config = dict(
    n_layer=15,
    d_model=320,
    n_head=5,
    n_kv_head=5,
    head_dim=64,
    d_mlp=1280,
    vocab_size=8192,
    activation='gelu',
    norm='layernorm',
    norm_place='pre',
    norm_eps=1e-05,
    positions='alibi',
    qk_norm=False,
    attn_scale=0.125,
    bias='qkv',
    tie_embeddings=True,
    parallel_block=False,
    init='normal',
    init_std_qkv=0.0332,
    init_std_o=0.0413,
    init_std_up=0.0476,
    init_std_down=0.0476,
    optimizer='muon_variant',
    lr=0.0108,
    lr_mult_qkv=0.4,
    beta1=0.95,
    lr_head=0.00489,
    warmup_steps=200,
    schedule='wsd',
    decay_fraction=1.0,
    decay_shape='linear',
    final_lr_fraction=0.0,
    batch_tokens=65536,
    seq_len=1024,
    doc_mask=True,
    train_tokens=428900000,
    steps=6545,
    dataset='wikipedia_en',
)
MLP neurons of a small language model. Each row is named by its layer, matrix (down: output weights) and neuron, and shows model dimensions 0-159. Each number is 500 + 50 x the weight over its row's rms, rounded and kept within 0 to 999. Numbers have three digits each.
A block is one neuron, or neurons of one layer that tend to fire together. After each block is what it responds to, as a language model described it from the Wikipedia text at the highest values.

L12.down174:546518559568477473590503497534494473501446512528489466504544521471508559488512483487481558521509478443456441489473475640442475522550519518532563416521528532497430394503591538483617567468434493482526512451513451472445471555526564466441527484489467526537545453525387468447467487525570490484568506484496479515469468443546563562505488487387509487470513516498562443439535534531556598570472532468480471462417526389509448446464453486452549489498486486468521555467558427428578560480503539
L12.down431:524471466509508627580487472389525440523495492555553419526501491503564549472502483515579591447500435445667601540465509563547515530547491431533474453524504501469477553507597590436428529482573449460522438519486456454453396482469490487481570574500473540508445523568466486512498473480430479540568510479510500546450518503522461602424559506544610519533424549484540471517539464550474458508511554482436512434432505508481534585513481505485486510460429567558545614469549513546452479458540566
L12.down1013:471535479431588488518574570473430587451473409513530427474442491430393625562480515471514543517575582380516513509447479464516513652515473475478439416525533530487499440507517521478544487471502467568535542485544527501523384491538542588491540506508463374477460396470521532460550546542539480480429526517383576513490484480596520546427542552405559483470486556496460509519439641511425592506536502516440438434492484549544518470468542485548542438438536403549447512479522447581500574490516527
L12.down1268:547429518493449481477474506492447535444461570498492568592492488587530494446368374371538456434572486533505491561529574429491493436415487491565462501507517546540585447586460488360563486473572476488422587565471533459569574485541476482489417516527539540449513432521528533488495594500474523524514495449589421542431471502480513561413585588553426514546584446562539539468584534452462506488469452577465559520497455487450557579487493525545480510485446467439458368492498446398535495453570529
Line breaks ending Markdown table rows after a closing pipe, row labels like Majority or Total in election tables, and word pieces following prefixes in/de/pre/re (in|s|cribe, de|s|erves, pre|s|idency).

L5.down32:513528462439507534468621525564529525554487552532407511459456477465455548448508507425505514491527497466507479505484491575558498471539427463495516492466515452547598443467465470511556449538477531484512541523520530476550562456481572553521463506507493527514460528494438467492453500515530490493435475485559543426520439608477467501553498528490578568508550510493614505573612555649379568441506542413433498554427457488456465494507517519503443562500553534495396405418528449497504516559442442
L5.down134:455549472559508530449527583432430534512475551577498508507451547515457453488515473468491545449485540496473512549511513571531511556489465505513496500592489554477496422438495465479386433488458591413590502522506517495552519377492559418523460436478371520464522568502611529484502447539444415508512465502565483492405497609539474550566557472526445451518508622529477509487494473493536392574575471495523491572484413388393457543486467574514478438446557450596616457492468457532568567492517398
L5.down416:581540482551512480494563425554478512551496463556383439471561504475506499572485508491468512476499513477535504496476561507550479503513554448521472531449459424509430580595567480517511554444490418493429464519493566472474492506519578501501395542489483554479475494520502499562524453442510484456589439595418584578421469598446584424517478440511584414455541556518467434565496484474556507480502496431533474555500435448459493495484522488543516490520544568556483524566491512562497514512544486
L5.down464:421555445542480519610567569423563522490486519525525493498460577483436495459555473524569478541534520483527601504465589477509454504575471539468506546533510444415585503448510427439500448572474556593508528552621504510607525472499543450482507613483572501450404521501463466504421540558460541500495518511511471488496484436407556508467564516531514578418559493561487513508403407500499496498561463452456450486387427466515457464573521543572489597481593479476450438533470550524458521583568533
L5.down503:509538457535537485506457479429504522551556525472508494472515522334446536469506552470507538564465468365490506428437486428528625517456553533487491508574435504550527468437502598505509477551473481494466500584564468548425440489518571511528464425407531423602510566463549501494527492568491582506408479554561539601497500474669470453482618481606442513515462487510553470454456434482461555476513523585461489519450470442570570470495445559521530545500552506514616406554530494534458524551470595
L5.down812:385526530600541514484484560453579459508459425439595479508446483418516450578494553517504577619510515491530435509465446463552499389536482449492487487399464478484477535568459571475484435583477429578491500503516518585590547501443478580449436450585542510506443494550529382531492503477569421491530418523515562547465436514439496498441486577475470497469489436602539468495536508613461535542408502535549576514481464497529500559453523438538405517479524525512430513550599550526577470504521486
L5.down900:516443451391583456389558509533505430432506423537415497518466482453605568477553517545499434495426504471428460510379449463493401521560534542475532469523528440470585467553485512468564515532438486437461517420595476498551508525546491510473518523560570524458535514543532423481467470545567410384519476549468493534479511489469478509336456517452474529447478488544542599528506527530482519487484568485466468434630516527474481520443592532479510548469473450533499365562561569488528440541546550
L5.down1012:498444583465523523458524478500518431572465492494567391569446450423498474442466599444516487449602514411538454501497525549532511443461464541555562456441509488579543557438570502448490429499441493473465525478531521477486457449516517463431481496569542586458546445501492526442499507523441445406414463495506581453479534562459550567450525483483454470499573519514537515509560499467388461552514525501470566562558448514520414458391547407453423494517524515535628561510523478484534469450511478
First piece of a year or place name right after in, from, at or an en dash, e.g. in 1989, in Belmont, 1907–1947.

L12.down111:502553391467528581496605472523494537523471480504432481353501627534513594529489511534606514557442479485463449561511540596602526492525553489463502474424450521489447487480465548479495509485559468478490517493491462412515541570387530550459554468597554493423499559443525537521382532422462478466492460501486539497468480456451574495473416490450477553405545396518469545459559466439553446508478456450567477436420494513515530484492472497565451552476418534465521541442581505457441511503424538
L12.down179:585457460470423520424564618461405518603513480500435461548582484586537517531488508484477455632494525592471526535424395497492552523541539516539430466401488484527569518548489459459498553470519408468558551506459455512497522530515505518623506615461570476478550542590445520453422483411513483414535531442404422495539504404532548492504455433428545533377456439449452523434526450527505522484533496500513413555617452487443507514517453518399589496464541450470547511419519510516546506534549427
L12.down209:490527443487504487527512453517548459460494494489473507485540498492578460448466514505548552483438451495538516520439431511549498529360537503516500511511443486469550486473505507522544556562528491480574507465466497476476492474500409361491458479501481579530476558580525444583508424490460556498414536461451493544520464506598560481493500437465430711480460461496449516517500498466518531463512550531584498450604480446529447523438530421570429484509451449547543467469574514442493473539472593
L12.down490:480449517504490487510496501400534503501536450458416600478317499432510504548509560469505468517493508497387457511536575516524430488429428522504616503496473522555532527545498409589525478579493587547506500503589498512567460490444427375460521522538519520589399499570562496493507536489504526511504473591521507509543507452494560484514577541492551526491456477472527574415595419470591496466485405495492535332513517504450497549555467497495498517475597471424524496566473490499523461570470563
The leading "1" of a four-digit year from 1900–1999, in dates, tables, filmographies, citations and ranges, such as 1987, 1974, (1954.

L5.down21:361551441438426482551461521476560489527402450523548504500514436516549446476482513593509539550521453483562461541454441581529450500494526550558522565543511478501477490490498554451431522562481538533478475491445517469570494550510539494430498471469433544508499472543626394522566487492537475486402400499500486454451522445485552479455509614458455532476503367484457542492574578411529465505469570522450545517468563537564432537480527499560431569461511468476542583463511515474405478405470559
L5.down22:474587416605522481462481526454496500460548564537445460596449454505407503504600498422458491531537541502530484534423541528504515587481447516556531522540569476520447398514524512532574512590543557500459589482481416531530555542463516448495516597562413520539521568477491419551471401423503564565462519440514463456582527577531495489486547513508460553596532538486463499545532395381478446494440514522594470536550610500589535541430502550493543508421540493497537500568551453484455509520501561
L5.down96:558445532454537522519548484470474425482498484404637460498502571558563456489464491466520465503476473537471491566606470486555569507468531420471480596532565563406449488397511497526470583578492425472427531470471502454546502462518529520542579504556501484521438460460461414525507594420497448539477457488474528557554464423532538461475418491460536459533496479612500559456512526479546481538486588532426547533479458515467473498480468412529465465525494453443530481468509499500422410512382510
L5.down252:514501519467487512489578366440532542525481507417497450488488532598534532457556518567549518506570564460460440543489567401410481508470501572498586568494557464529524449384501570482536526567464577423445540507524506473488511519474397424480524464450567501537449608470503460477460495468528494500446515454493432457566422498447565482453557476549545548498544477507591537415543491463539517473410533486506572619557524486481506486461450591451506545472522458625457491486507491493498493516451533
L5.down303:547493416475527527515493462512484540457418481567542460531558456566525508437522507497545481544573629455553495514467534444533547470534570422391465535477514435587541513439558530515528555492440542529524512462447459470458508433474571469471511475471493417407579601507585457487528500452511441406437546490465537486522530508506477444559524525545585420501498512463408451454570432428408587534531621546412529499504466434518489475523517506546539565436566460593564409517460541390425531434521520
L5.down657:398472478481631448407388555451419474446443474511493551577568487477530534397506541460478469532540520390481548471516470479625505469495558552578468564417491465496608532491474551496568477464572471489455549548393413489411498382495482545558559464502526630521510498463490478535545466570606447426432518611403412471472452524459532509539529505444474494488555475505495588502476535490479429487494475479467566524526465500532477439499571626485489506467517535548499503529489493500491520562512490
L5.down808:460428475426441551445467397475571470543462532520481390507492461555463525465497581517563468444576519462514475511510588578543525407509528513484566505544493514520533451507549525485538482414478473526558482633499515503553522590475526467517457514464470463508499419556487486482542429541481432519495657493422555529589529623545412451394528467448494578564490565538405492488500428452461394537529583544509520555495458486519576501433506479487470441514511529539527528437515579602549601578480581
L5.down1158:515530485445486507521439477481445551469515530530435521511540551489512507535552458523519529412547506510496481567579521454536482552511595483542484496445573465468603505428563438418521511504469510515530525534477520440521514456557494569472565509467626537501448446423544524467505517513412369427445438522538443573447493511479452409526570661483533559520482524508443592539517449427431400559439460568435508494545476502494462484455521488513531565374644503574506531534485513505436528505490484
Line breaks ending rows of pipe-delimited data tables, plus separators and digits inside cells, such as election results, sports standings and statistics.

L4.down610:450614489537540499471509487471522393436549484478493477426456508515533413475535496518588527479429481438502497542478552433539604421514494461524545428477475520533466475589487492577579459573423456451515471402526520438497579556554572562487549454546484537497456534466564471416477564416511404477457495466563522578593528502491582501421564556424509574464440596518510456483495503442556535546439545538481599527461559483498460501483580491484414572554454544441509552499520556541465560557477527
L4.down953:454480599470495620409463398536394512439453473582583538381489495473564468536483516529465537480489494488549512456491531530531455517482593457465523423451470462535549462517474594557532483508531491508525476525519488558551544507487571477458490453534521475560443485519472408554538541546500497491503483368515453483534486484511566413554631428537504556497476498589559535597535401548564555467536486449479542564462564470522484508434477523533472444415496525488430492581481544527511512486507461
Dashes and digits of the second year in year ranges or paired years, e.g. 1990–91, 2005–2007, 1942 and 1944.

L4.down301:523463453502572403495468554548425505445523483512434521583489458547515583539513521477514449544570395537509442494475498471586459422505540510568536427481456474573539501485491633480536529549444498502479488514499514462466508486600517517488454552451561479525468513485442421455557542578541609426463554449393473504499484565468506554492572467576426471569549418493460543471471573512474436437456552535527412483502497508548487463502464566570560405412404425514453551378576463554527468520501463
L4.down526:488510489468455481433382449579512485527512476419528526546517455570443490597499499454441536526493531536566472513488491483548445433476452498516483467519544558552517503450506511485551506521574504491496538446500622431511509587511529501479449636478568457424439428461524429497504493528455565456538489482388437388461547487482423500431477515536583449585475451402460612530514530480552411435477519571538517485487423541442537553520489586461497507417488487535482534449609470442468590497406516
Column separators, semicolons, and digits deep inside long rows of numbers, such as stats tables, election results, ISBNs, and coordinates.